config.toml
num_hidden_layers = 12
num_key_value_heads = 1
max_grad_norm = 0.5
final_lr_fraction = 0.0
max_seq_len = 512
MLP neurons of a small language model. Each row is named by its layer, matrix (gate and up: input weights) and neuron, and shows model dimensions 48-239. Each number is 128 + 32 x the weight over its row's rms, rounded and kept within 0 to 255. Numbers have three digits each. A neuron's up and down rows have the sign that makes its largest values positive.
After each neuron's rows, "fires after" lists the tokens most often just before its 100 highest values on Wikipedia text that the model never trained on.

L4.gate739:089170164081113147071115073103174160148131133131106178129138077163105143142088196148170077186065116182104173142155142144090095130129119093139099138132094167191147161166126104149139165052130123103180100159129090129164117082097116169120142147173120174088095139176012091167084139176123129125107122112103151115127090100166041121139068092118122069101135112078133099167133120140096119108081121104142149134159101104124090067109148138157143060145119126161117094078168141105059066125126061143141169146132194144163154175164105076178131100132165143126103157109122108160130103102123162148
L4.up739:098098199085165129172129167131102116112147143165168097093150147179086099191203070103161170098174135144139136108174105077205185120114081105141147104089158130142089146096172113086080116136113162158163096158116083129139138197181171076114135106079140135085153123138106127173106134147089169105100168122158108088190094212126138127151127118159113177098114187117085102071072143088142129144147137159118126074149115167179100150195165121165114155088147107123097158145155130125131092089125092095148129053128161088089129142112147062228151150135138166055137142128118128091136128142182103126
fires after: "st", " in", "d", " In", "e", " A"

L4.gate334:088102113133105160179120175167123151143185136152183183141160156140156128177154108163087087171134108093139127137102099127219129072134099143099170163069107060139093145075063081115196111130097186103127088118105176128111103175088167141125085137100151222130098132149141175121114133097159122108111125109106128120203157095157139058122103156128156124111138187160183125143126071127138148152150116069137121137143102111123116159142157092127186163107182112106107133203107158142101063172135174099077182186121078110123197217123098094113095130150144116111142167117077147110165166078149110101
L4.up334:109109147162161183146139150071121148130107142091165145103181155104094143127100143086108148152107133137155131183174077119113153175166086129183149178087119144123144059146077182098103176125146118149128106104125112182173123112102108072190159137092104127157150114175174149158124149094129101173125117190155095132157094140093087160166153131137160094128166124118124112106110096138130105132127093104119109055115172142116090150109140094119092163116165111137085141162160134117159132176167134145174074100154138119094166115083121114167154104099145137157131150155136126152091153127072034133
fires after: "re", "or", "ro", "ta", "t", " out"

L6.gate44:089149163019110159163144151130112136157154113146118128134150083074142152081149175103137098180102151117130075115049148164143116138101158143181133080133137172090103093130120129122168159171121105107118155090143163096112107139144122157144166108124129076052204064139122172109154171197119161082119179069166111120087167097156070144135121117151063132128178149152157202151149140136058143166064096095160134149100162088111161149167141118183112140139134125127179148127088085182118151156157159099105116110105073100157132088113175115080159106126113141163179097143123115096118152094127134125
L6.up44:111099123076078103094085107170092131120143118134108114154092161133102181123117149141066135114157135115121123148095101109180130104107187116099089173204162112163118112121106100081077186139075081102153077129165190131144179096115152111150183090161149130149153155124153139178151135137093085123174141140143105132107141129114168160153098099075136160091143130112188157157079183179093173157172074151108136139159130101133164186117161117129127134153138106076078130097116173103130093178103105131123081141167091158177104189164147053110085202155181139157127160133122105109158151177092097116
fires after: "ha", " m", "en", " me", "e", " "

L4.gate199:157161096128123143104149171146128209061133114086066132145126105118105147185098123035067146102143139081153095155146209068143190103186120086157154132093133152147098120082124139155130097161161159105166138126154096080066108110133108179147150114146120118173178135114157158154150085114120178102196132184091134143088159189118111125097099082107133150144088186134116126167072137121095086102202113099129156139124109162128148148104160080149103203117109157121127083085153108107121143138112072150131106082157118100147143104115159142097111108160048180098173163010150141119149217130124122124
L4.up199:103135119150186105120132106160105104090111174100101114087117113153118133096166159173135171103097113147112102111181174099129168091151108131048123160137196115099108121113119102120136103157113092148112168155158183143140138139151106158131138076146140161109124176107136152098206074061097131119186102106145134119120091111070116120086110104152128116182126159181066082084127201092089145111138141157109102091136104148109079144125106089123149123129133074115161121055126137152109144133102137142129107117159140080126133153134146172173129182222126162100121085098095093151078133125171113193
fires after: "–", "-", ":", " mo", " La", "–1"

L7.gate459:146094110139186161159081144142083094136158107160137060170129150065079147180152176106165105165171128129083142153048152086111110140080131091115079143183124146167164142168127139136070113136109147089107134182159139071145157080105141110144142139098098132136101153151146119086113115151105122104163185125115132100126192162082072156187122136127125130186147149089107137079113090149095091146148144162171129153133099077134127081129107085207128131069142134143125122130122117098097124090126098116163151109118155167136182059117149119093135121150063185111131046111110094124188161100115092099
L7.up459:125151139081116120101120141137111181158105056158110161172118096190138110082102175128130085134104066154141133167110180147167103149116132106094145154192123157133149147097145117154140132143113147106150101152100119112130109066084101111099158126109093085110121074135174101123119170093155110152128137167177170122104113162101182121155077135128100121104150140102114172084057076090151113186081157107134089174120144119122109128101126094122097112115123116150079180128167176143131167124105078107066159169063104080153130162139081171155127163112125122070160077162149121128131193145089093146
fires after: "\n", "%"

L4.gate153:141109112110122188140135141083158111119077150167169172107141073196089110213178132118147115127146130138093148126096162103087090110126134207110143088162106108089088109135131140187143157120083121081098117104134097130185144119113176128154095180124124149171106143132158065118067132105121168138137140163135136113156185134179131133089097158184150146105115091111120141082136140133162109139118055083128119144127123173102160142114118137122111082068089154109108158147081127199144151136087083174150133208165075162169135150117134133123135156143121105164118168138164095114116153089091137087
L4.up153:111106133078089138110121133169121081103122096043172114159131054188089112172084169113131088108108105103106147183115191067134101099151189128112123114157157162071179078128095088102119124094129152088092104125163066117137127141094095180174108102099135155152117169162103158137089106106190173134158105103109169101104085124181048119105121174154130083159199193092102085133090180097117095092137153204126190094130115106136127142121148060156121105159102176147110110110146126116071134095078138084102109153147181161128122079117135139145108083111080134171137140151099104211110119123120125160
fires after: "\n", ".", " out", "ur", "mb", " with"

L7.gate729:187070157119205063125125142159114187130128090094103139148024157142089165069112119069195106170070147070164118120152114120168109141154144115097106138147118105120105149150072144172159143173180088068095148149071119157160127139088170130127153127119143128152158126150158154152124089106181098169147122111167080182145134084123109107084124143142163114120151128123049114179124101086123097161166131153121131109185101107142158094124100095093131158083127178093169125144100125086118196105143153136107178110164112095141156112132123109131129153170085183105110199166102089147190127142105090192
L7.up729:128166100164129140090134153137110125142114105105162147091116123125139172119188114167095160123157122094146161133152116059183167174167167137141158118053108071162087085106171172113097099126118060157099180159109200103141116147155169122124139104135181133143147136132135113120117129106176183107142140142116164127159102099145044081099138155111157108194102124087164169178090083162172159208123135136122149113143072129140109089133165060111076134167111133130085175093135125172152135128112135068137096174106116144149096099133094093138123187163089196115095160096151149166156189070133144118
fires after: " ", "s", "ho"

L6.gate760:058099145126167134127148082164152137046182140140109139157180085146138055172155159178165084091118124135158167194116097176143096116113132140095183135108166150121068117133083141072142148072064140155116120079131137180109103110111127163180079179168139157179108140125122114080102106099145110136104155126125098152168149173122164114079149173113126130090177127110141185100127066077192120144083141154146088073162123162116138081166106117114173116133100152169119106122140119141135090131183128116129087122105160104093129151145084116133150091142120110134084079052064171138159160166150136102
L6.up760:074173060107139172095123083128134108067095167114136165186068084059120128107173103116093102156099091135098103173156124151178122088147165106119142155162115131117167171149163147154108153205155109097159145092165073098134110148110124086165105089127149108155084139123082127051137074111102163122097139172172137124091097145149126127118142110094109095117120123147125167151117145162121141097123159114110168131144104159172137182083150113142158107146104125123093185106174120126106158034120133174074089114117125099109079147107057102117194170132119123026106142165089117116173120125099097169
fires after: " Ma", " ma", " In", " in", "n", "el"

L4.gate220:140120187138104175179156143136184136125195163095083145065133115122134113112123157112141133102155146131096125125129092095133136112155138115030130128144173052140098155114116148087135166097129169136103094164156127097100107089104102159145117120140130109185065118169155169096151138118184065158104139111166176154152182138127099134211050159133142155078111118123140194084092097178173108180185106162151213165121181123164159123095182157087112068103140122128127162158100146099147149183149137141076142104103110165146129173127154145084123108053124130187117149134122107150096124166143149125
L4.up220:151113121136154109167126091078135140179124077067126123121066149103145102123131143158168102141081142157127160118086120155153068091142111193146116101124120124126165144060117101090184077118115134121105183142145138176151134085061106150123093172066136146156124125085153122165131171142156138192166109143086069109142122130108177066154098119080155121114101037120129133190170126100122094151083168142132123110149086141162141097092139088124150131172111127138100050107099113090160127109081142074083144112160111109140077154076146123086173176164104102148113067174103143128162038093137152142
fires after: " G", " st", " St", "t", " Ma", " Ch"

L7.gate372:148167107117104151169117143156113104116098122132080203129078125080075140063117119108158071106115160179124085142095108114109189099149136121103177119116132151184144101139104112138087162217092118149122124139171158065138119132127182164154077158100114070163140086136164129105115171096098149071116111177077164108177148095161135126130174126112117095167178189151142154167066172114111159139125189159143094119144189129145098174125099126147105072084094126147116155133079103191172108086121159126115176093103112158179108080112117143109082140109102125177147093099113113093118154178095070153
L7.up372:177125092137103161134161114116139134112161098128066086131100104163134100093119121183135150126131132133103112127107212103087158155139135106045186157179146169128105144168109121138157107116105186147141098125118111119167156145077107174140171055115069146095100169108154068145110157138161160123088135148093126188133097169176149136173177072121212124107124110088111125113133065117177158179158159068143076087156114097099112138167114164199106174111153141092160120126115135167082131195160137134129123160159132095159115119165098110105092133107165145106151131172220121021130110097143111071
fires after: "\n", " |", "B"

L4.gate783:136097081142127158156067143156103107139169161116184125149119153095089128125119131141053171103121161086132078076143059148089177120119152136145137157149099050115128158090106076142134148097129181136134089147171137086161153110088062081108118093114065077117136128131098109109144150132100124127129097110113125097181129130093079089165158118115161167134126116181181108097107133112128131109125063183115144120155079110118125151156151092202166126123154158162135101115130120104103076112111103099121151091121133186104145155151145171165122089109171150118109128195131174148118162126169087111
L4.up783:163082159190135042143137174139147150076127118212163136091121080129103110120098144074176190111165160168132150094137104135205173094122148142103180195142094137134179129155096059187089140160109102137111121172151156138146161121117153121030159072119089117101123121155106132120143112183162101155149078127126129121128144129078101160176128166101141118135124102160110132203077105116121142170078116132175148094070078167125145115105171131157131147098082103140151146152155130130111098137142114109178156139110131197175103177104164128163109160132138167109162108143116140127085182140176108130
fires after: "\n", "cc", " Wa"

L4.gate617:123125093137097181159121148167129145136098141140114200145104143107094093132116198111139127145102170155115115149126083202167164115144145176075130095120130073131080147145101154160138161064156138139083090136127098096139113117090120119117108140131138128130142151138144111150087145087140131119143141055109144148159121096119184106111095120105184160113143131141111110101123122138096125108122166150151188143126126152159076079104145078059115129177185200157131089145114133117096172155113089155146140150133121091163105206126139108097121063151174043117181124118137114088119156131175102148
L4.up617:067160116144156128140129105110077151130097103202155093132148096147147144083133083118156146094163137089166213127209098108158111046139152075150112099123152116131140158097127178172105188061099107099104156127061074099200116194150175127105126176144178156145108114123109127105128124117074076152119091108079105102093121128131132125141142112154137115115107128149099139106111155141136124105089163076118133119149123098089118147204103068096199148173144124158078092133176158088115142068084134128114107143131148117101141143073146115131173129153147136085182139150148090104107130154127166131
fires after: " =", "t", " mo"

L9.gate812:146103119125076105065066183097135142108165145117062158110118175085116158104156110134116122120122090150165132150144146122118134163132154168111126119183144152154115111169103062129099168177129151127143080123088152080118116139127134188190138160097106123201129127115128136151113154171164152154178150048069095119114128169159111120108142131111074151140133075107084067187062161123124128113196138130090141092141135183125121197135199050081132115140159139156172147102109094121109060083150132135101103131109126134223116079137098122147101058070065058110152143073112151117180187075141130172
L9.up812:155130096109115071102170064142114144112141078146166093124128162102151138150105160083106165150205043136176113161102100094171123101167127081126116132059077159119070136086040151132081136131123121138098152120079121092168156113178114127117048125079171121187151129128200143095137171147135134015173153106151117181135171146140082099130101112177104133175108128126111120123148077161144151148127104189164162110150176134150110123053126147132079137165187123086106176161131092108211173091083131126142131157123077112130107129163113099092109176190127089144111165108133147078134089137120120152
fires after: "s", " ", " S", " fa", " work"

L4.gate579:129086148198100119100117139161093134122145100098124146131148107092124151111180090125132093135156084170104105111122110097206128133130116120132179117128122159162056090111111128179161121120099125134168134153165130129115161188099079148095162149137153140185149134129203148149083148112107133127159078155136102128154120113077147188066088123142152062120037146128118040151118123092148135161163134109139086133098131073110171140033098109081125171121183154131195175136099143097137104114106128111096142094107109147110165135079065174066128100135048118132101108083176160120160135120062097136
L4.up579:121083098104121141131155148087123127149083143154154137157121065065168165127139095160098116120151115120137180158124188135239083218170143081172157123164102092144139144199105157152160106164124161188124178130176119062103119150119125110096153124108122116198073107086145159208137073128104162132122128168183172072146136077123165172078106083097172129158155180111123147091140067120140080209132143132086092070063144097179094157102061124125195171119143107108145087176165109162085098178118191132088169118134106140115119179140136088100101143160105126144100093113072141083142082159146154184
fires after: " the", " The", " sign", "cc", "M", " Go"

L6.gate703:083151148183138104094077103172086097123105168166079100120127120169095128107148112136106146152165188109119095148140146098124155079124127090064134192147150135125157173096130162126151116107043080161097116088140093113114113081126116121147134141095153092189086134126153111131105166162219104128115152132145160150115179195137165115126140123081172112141182130156114188202138158143181120121165092132158143173123140150116071174097133094161082090159090082081104115118119123188156179197073095134146098180124158140137080147098134104095115059086147065166165085064155080156110119079121130159
L6.up703:168109100152159081168110136109152089133170086133162175144092152180155162126210155177112128129105086125156123127150147137133101107085185120087080184132163139137094129116135100150083132120168166177152108119167140132142155167096141104217123130164129030120113061190159079138115070144118119104079129132107162079124145189152127118109142125090147114128133182113092100107163166118100219172098140147158158145120131085149124126147134157130125154133173132074174093050117110109140133178084167204152109138136156131103084210115169124081183168170190114077125176103129090144129093113152150125
fires after: "\n", " U", " R", "B", " |", " st"

L4.gate441:152080132159138117137098110204104080091127121178131131169110131100137094147147166120106148119109121117142144151091132151083130210172157120127145103084148069119104132077143151124114198147091100129100141186118140164151162118085109174167124184146076114135128114100213123083158119155220114169171105151117158141117117106145170208099142085132191125096118147135065144107079099144122184148146120118191122178139138107068152104077133090147133117063098090120133155120095097157081160104119065150085083103106116139170104161160081091145087116104070096154140121142119123134123127144152140112
L4.up441:145132099106138078103111147134141098063158128159098101070083115139141130072125149147156149154120124098117129165111126112130159110084125142201092129177127157162086151114141096173127081089126134129096118138143138173147119114165113160076126164135119134131110139116129099162093142114176067170151105058136102157079134115112174092126114112133122110179107161097147150170162119159153127171064144086169173145136111126148068189066134149138056084147123119069154163078132105181145164070110134096148081139109141077141093113169144089122105146117065134125118136109111131111153149082121126137
fires after: " ", ",", " g", " comp", " ch", " Re"

L7.gate710:146181182117120031047093125161097123146137113153122143076116153104090171160152139135139085120118177115152105110145153154114111144153156049090117181090081106139110095111111110177216107156169120104101126153090043142087174145055102102122158146154152067166114145081090175164116176102105151135121130113120157156174152120097164161121066096150128155155101160131080137170084149120095160070141115125137100070162108134125173104120211120082109148122174119108156133155138143156149168152120160133159151132165105116150134104109131127175162118163157147136173155193131152148164149136140090125
L7.up710:121098169078111115144110123154126150153129123125144110114123125162089145112170098161150199121122131177113126086144087125155151196146179108077103132121149161113145156102146125081126111152168146166163127116082145167107137115178126106174077200155097092155083079111130164121130102074101126165162131179099148112157160154086131143152130119092064126110166096178131138153117182059095147147137088184130130205199176089111122127133178133146032135160081096164109132119120104110150136096148135168132095102179156155170088179085148082113092149096091105126137118073102069210109117137100157102
fires after: "\n", "s", "tri", "=="

L9.gate285:070145119112153116114144078136106085115128175077094141145159156133091106109093105145148089093117140193078100150135097150078094176140160126172121161153119186124131104103062158124117185102110086133128129171118130156104132157112176152146168153181139119101130151147108071145162120121153120189195154101113112200130061194087147125107070111096083111125129104071127141097085128118192118049144171117151124096161126179157144107134172138179140066093131107160159068182156130150150078139133110098089132081175115129171135133134123079184152163143211159180111111094104111129170045092125183115
L9.up285:131133102134167085083147140151126108094141106123131155130064134159146126093134073115127148122139091165130087069166152049077143111113133073128110174113105139138138143148140155135182119111126136091071162112079103128089141173107174152119148186123154157133135124110087112185165118144121198108083094177172149072125178097150121097120132151112144148168096142141072102207075103095066110138208107135151126149104104106121144116089130161086120135100124134102166125167172115135146183049136174114114107114100210128116149092104078139189138158155127076123097097134116137097156107122134171137
fires after: " In", " in", "In", "ill"

L8.gate585:098101114107119109193115144168142184106181125167069187172220145156160195144170120090125069130167143142123134105119126074083136073094156143167128134129125138132068119176204115119150102137101158097185157163121156122163195160124182189166199160124135155117133088120090122160152107137105064126109156094136148187115105111140148141112070201105119120189166168087180165142118125122149194139150136172117107120160082117194109162152148109173090114090154084132174163112096147134186127121151160121147144124089140140146155152128187164122163126154094133118148087121177083165125095169152109150
L8.up585:093080160154094163168115076165172137157127084144131100179166128158095111146127157094111171102159122101134114155145121156141167126118137109110119173074134124161121109147127093164175171106091150110108067131181108114170116141132153140104079120085129154132124127213134193140150165136065057165182164146181114112054111153146090154166142141106104124194079094112183118145191169163169152144120115092163063117075120162136131141096120172068167178152154176116074088166125040108118098137068118095135087146110113103125155183099140072148030147163144155197106129147092141072029118113195131101
fires after: " ", "app"

L9.gate659:075105161110083138103086134174115151115138168136162095176100128134071151149091109098111128099123132073092185138100150134131140083107136105143054172119171116138048084129116117139153144105096170197178155085152116098085137151135131152148105108156175107130100058091109110167163159148157149126116106095096178116112116176132163134140165128083090155232130143155160137124140144110121124121166140116160110123123147078057107127162138142185081102139133137095130105103149106100155137131060143077115091168146099097186123192082138102149160114150147109154092168135116128129152102142065157152
L9.up659:105115082091158112082097077151126098108123129072126141141099113156118104137087167114116128091153164080116122245124139118166145102143146110112114119105147117088140068124137144097123110105124134147128099179036123163126124115112171133136091099154149124096147184126124084095140100154106167078164106143176142129085085124066096124113157173133077091126119124144140096105115171102137162170130115138158109147172152151067092157094133152100138230113177145093107095159207132122143155177074142065161078163196122116077094125159107108139092112139126154152124111090073203105123149159175124120
fires after: "\n", " ", " ma", "s"

L9.gate864:112117150137137093073090178142087149199091185177146119205111113110133143208150095121117089149164130109128132186173206146131145123178180123162115082141131055086063133079173114151102083112137130121105105130114170118174149123127140080130131091104119093146106170066181080188054182136156166115162190151138143065089120160149170127084118130227156111104155180121143094175122179147104202124145149147139155175183155111135155158128121134103085156175172181110176090082139078190151147108137129117142096152104146132140121147164137093131132160130167080135108151144111096126101176121144119123
L9.up864:102096145144170146043174070095155112149107109172141156163123105151119143099168175078076120165161134128129146118189167119158137099188177104139137118118125109069082123098048091211179154144174138145166110103111132138179140174093135137161077121129148150108129180072134111138217108085165197186132128154141099162100141139157169153106151144157109127156166159133153150181130094100105179152105150155179048163203164080113122111113153060069137107102121142149115175115141137099120115134160162160173154095147141168132146128111096096119176111110133084196103129105153121147176142163095088090
fires after: " ", " W", "t", "ra", " Bra"

L9.gate666:090096114147098127105141125174126141104175159161116124048103124128131100171163193100156141108086109133146153120137177147124108198153080151143165104159115176052133171092181150185156094164135127126084135171145142143148122149168133097157168152127088169136132044106115148110080140185147148093091097141160078167156106158176104143070113134091108131153120159097151112126133157069144172072103153112148130128094130126132118097140116131106104145145119142155126120127137136100119120162156114131139104154080147106059111157141132123096144090160131074091107141134145111153139076159101103145
L9.up666:116154093103102094183071114177071065140162127093123208129108093114146103118120108147142152134140081134075123171162159171130099187169161125251154133111147147138100176119039184112144145126144095072120119157115168090167159090192156148121125187117119097148167068143169124118130152127121137089086132182176084178110097082092173151128082081145169088120135115114159070111127162135110040119131172186131085091145096127129137120142143065088149078148130143107104146058134174154099113125079112171177176151112151160183094190135077158129124154080131109137145124100093147108076084155063164132
fires after: " w", "w", " W", " L"

L9.gate688:085103141173098110168121090181132122142122170111175073073170078108139131123149130097119178141151099073137170148158143132127080153125130134151113178135117094136106099140150081109142109145117120157166095165094094103084113095050165116114152166165151106122063123199124125135135135174153166188140121078120071163076065085067127119107160122129123121122147157086147117124148152151121154101237182051095074153101162147101153157151115115198145160121134163160121106159097115107131137187150121116124145071209128140164187141092146180084094101102074182161084136134159129126177160170142095145
L9.up688:081136146086176161138086080141103192113100136141132137099168105114065128062115157067166198098140097114100128134113182150168098143135117094200136139070051086133115114118110098153152089050147165168134101095176117131151111129185100121126123106129163130177094054172102132109144131110084121121147131179139156100120099187076136129199162130122122118141150122097143157150110183169113140152139081106096145167095141187135133189209135136124128096157161131134106178158130118124084084171131129114119122097136082226163100107113094118103093113131133104134135144139173108142110138146128142111
fires after: " a", " the", " A", "The", " The"

L6.gate229:111104117093099106114149157121120143127143109099156141072088076165040128103131168135127126118146142149132067146163132169078170133139158097144130103141178118186136146055078167162081143077052156138109130147154155094171124113121165177128120105141136191103086134197103127115124204121165096134103140170141106141146106135075123179134106133122203121129193151143077141117095135044123125111202115097161153107131105116150136164135117048127120203120095147180151147094135096068136157136130121079169138071150138118152176137133153117130116105167205161067124131129135130093175141143165102161
L6.up229:110129105142156099107133171147092160185081110192156141078087138188148129154174192136056179132122134163083178128123199135149084122167130132168095110157181077111147129148167096096127104149152133145107120152118115130109101187135123118138145172137163154122133063149161119098129149131156160143169116142173100140144130125106117132121123129117173076113158162143129134227134118153128210128120149059128134089130133071144156166088158141103090106106102104118108102128147133146115143121117196137140113094120134118112119165184182076158112137099131093143138090138113152166145134074142089073
fires after: " ", " O", " L", "it", "e"

L4.gate606:166124180122144098135100097166190119155136132113120108158104131092143069107111158068110090184156179229117130140096083111130126132132124159058114063115148062103082120137149133067140117156113171183101162121110180103089151124159129169132134124144186080159120109174133128131126114105139073091129123102131156157139123140096149186111139111141133113101107126137137147115117148147148136119071148105081108126154073102127087152162129132083157132122157166167176135142158127102165151100152118160169191042102118108184135144103143126100121131113146124095048115077101085088083146066148098173
L4.up606:076084114122100126066090094172075140120158163066111084138111098070140104143122162132107131120140090129133088126064069145184137087156129116104121142207164154100206160101132094128138194073144183113154139151148087167137127162076163170151177139164135145156122175147155157110136152130143174165127124103105148103145157115131143136110179107115112116176143123136120086134136139106181145167137107177078105128128160139110205157085164119138102143111130101127103152182141100089110106115141145132136054136088067069131128132111176156068093157108102133102127214139117132199082135138098151101
fires after: " ", " |", " R", " Ch", " G", " T"

L4.gate678:146115158170038094106151106159158108093126087137133111094170145108108179169133128124150117167100112152170148090124115161122098066131111128149158144058105158123083120162098117079149122085119076117133078114150130058122086150115144107110120113128043138107144147164166125139135092149162143179132141095133073186090126049089157138109125043095175164115137149108173136136089136148170102122148109072105125147146097125101153097141139064122144144136105108135112146148121123125116159159129133072062091086118140182099182129120076109052118166179170078074115136099180133110158131133132151087
L4.up678:161076161116189143144119125079051134136156108054118116094157153137145145150080085123105082110138146060049142122159177100162135128168108122157133105168075177110122141182079144105195171066083078094124151181110169161089122200104187154112133121127140108162154090100139112118160100177101151100126126131096102143112129099165097117160116149102096081101124166157099206092139138184136145115119069112131167134147098143126148171108047093120145089164097158108127125103122070098082165184149108157152145090162183120162132121085170081169161123127178112107115143092090130106171082124171097165
fires after: " the", " The", "br", "mm", " pre"

L4.gate51:104119178068066073128087108126119134132146129170120075133144119113113097125089142132103086154115173128097133133148088153097092124086167115111122183135107083066146110129140117119158129083104139166134080115143090152140093117127096114131090084203097099142130137095162100142113158157105123117152103122106173150074090172138134128129055119113099125120146136098071151145176109159129152180147122127159185105147110145160073136136180130149133150147172122119167132136110083078089106129130130141070209137088168145175099164108134139110119181032134156171094154143126090106080166051174115146
L4.up51:102145141189127169178139072068088149105168110122105130132119103200157144168123206059089084103138112145099093128103113171130072162077081095132134171159119093097091068123098148125142127154200087106111123123103173209120138178077121039108097115168127144095120089124106074157132176137161117118129069099089186159125107170101118080150093165140128138120197164082128093111084153094112123147122085139089098123151090108128152119119175121103096146170134127158103167188129106137169125181115148105119143172137148108109157125121151084095157107112184078159152155106159101102137149140130147062
fires after: " mo", " in", " Mi", " Na", " La"

L9.gate549:079147128136129130147134135100151109112092157108169114162146103096145154149138190159142108100131139140146170147155147098099106125145161185163158094160124127105124139171115125150139191138124179152175107123149124136138135124072141156167150110191175136166127101104048193095144169229160106119098128142134153180113114145094200195077139127096081116194212123149151127146087115105092178133097149096100132203118132075166123154142181143082120156140119103190108072126117145153118124121131118105099089135085162135102132095056101068206154082142079133141143147147101105101164075129153162149
L9.up549:133051094166129170102132139146115121107120083083113158110169203117133086076134131123110121178112126147150100110136137073118168168131081130132119150112101122149080125089066161142162130160150087101159121147197170118154165102138137099187126112136135121191152123160142131152137137137114110152116124114152094189110147108210099117135143115172121151148083118109104094079125128103099100129134144157159136131103177126110125070093088117143063082100155091084142144092102134117112137133069131156118127118171140195108185185100064152082156106163148088034076173147174088138108158149154127152
fires after: "w", " W", " w", "s", " F"

L6.gate567:117167116098118147183123205109140086131175070098103162102116148124120080133198168150139103122143099058133173115101168148134128107182134178128101085158122139100176157140118158144137122139132152076084103100175152082114116141121102141107114144144135146108172107163178177093192136166217097106120121136163138097121115162086142156109091159160110144090117201133150110121155123138139189144189103101148098131112177174110141091107091030141085119130085088176132130169048082168130102166172156140135136055092094143151186126073120158132111136147118141110172133121168117133139198105116180168
L6.up567:100139165143113134146147154124200147175112180172140164064141124149133111145157112118077103112142125145091136144109126169156122100153195113088108142129189130127127194215123134153114148165123144114092075175152125105182084104106093134109135163125154139089088133127140124050113132095097129154111106154090106102103070152136156146107106144116076124145174196116137148134075098113136131142176150109158124114104067095133131107140086149206162149121145170141104118155153091118148079095166199091145183125133153185106119133117116112105183116185167131092123147134092086160102147076080109187
fires after: ".", "\n"

L4.gate613:121123144186105113150107160092162191138153094087132145100118151178126092128117175197074094151148153180142109124115115143188103162135111081159102103128100117078102134081175164122163171129096178117078119124095169139134088089136117095085108129141176126126109125089195192125128078181182131126113079101085134096072147155167136136094124114118119118144142088135165204158077156104164141100122106112172122118168079124100119131112145112129063177085161116095173133084178144145129170105096083168112092123089102086117161172132169092096108132105135154139129139159109100138136108086145145124
L4.up613:102172108156088064083164070133096139100107157112092065178144191158160100098205133114154182119178167116072088116104171158101143153153125143113096113185097171158143118149118106159123146112124141148150144129137103175093145169161078131137131066093140088137104139142122099131074136096115105098083141140126156110101105104163048098118119152101128126105109141094133129081101222105107141102121137189128152156167135050126135096095140104100102093150103091173176125079127099117119158120113073151167118140146107101162162177132098157177073109134147099149108131129157077169124127114134152135
fires after: " ", " b", " |"

L7.gate529:094187145147140094152111101195118099127145089106084086121099143093107121225149108134105093158112184116135153141195106105154174127127084173171136184118117209144070153162174174186073119154110091136148048093174096085157116196113081159114203123124120067127117146099080132173109102147156050141128112097077089139132129154177129089120130107131105086112157078081116113144146153135115132122174119189168164134172160129140159150114181050186173140100106071123131105059133163083165182109127151149118149072148139138171123146154107129151128155129111169166139094145189156132100134093148095141
L7.up529:098093126089158133170130074155071108084134152066155137119128156114123152181214136168102090119124088146087148129104124115161114146089101168113159155122051128116125233121120095175138106088174092124081135127174154103196097121120090133093202151164075149140092146162096135149143083133126076191165148128115135137149166123126105113158197131107136116132138093124132135151110189157129039146163074153110130122120207143113165157118163127173163138169133111114137101123110140100126141164093134100095094108168073071180156153129159101112130162130148164191140121169120108097100195106136141165
fires after: "'", "\n", " ", "s"

L4.gate501:150138134150123073128143159103151129094149121120131146190078140142159166135098127155092114087101145101066203119103075081156155142095143149112147149147167162121156165133128085136082180108114149153162154178152088134068094160132157165147190129131186130148174116099134189091141132087101051149159140184192133101130136196140137056186123131161136103124178106151144085099147120127104095131138083140164138117139122127183145147086147096201079089136134108084193120058103103161171177093086160122111112100164088107151083141077123137121153112092067115168135153106167086093166123088126148156
L4.up501:095083156153117089137107154142182113075131100179129104138127128179111158147152111143155181139126119159120118148194091155157094167126133166157127144112184139188049087170133084119124137168133116191211177133087123111130000135156103123124177107109128171122124128111167149169093099100187138122080141142126060145111169125154129119110116115110124129169119113027150130135092131101179167078113138184114111123091086088102180071111148135180113098143132153061107070132096076157106138130123151081119068153113061165151118101153141103084128145165095099182095135095135151104164108095171112141
fires after: "er", "vo", "s", " fa", "es", "or"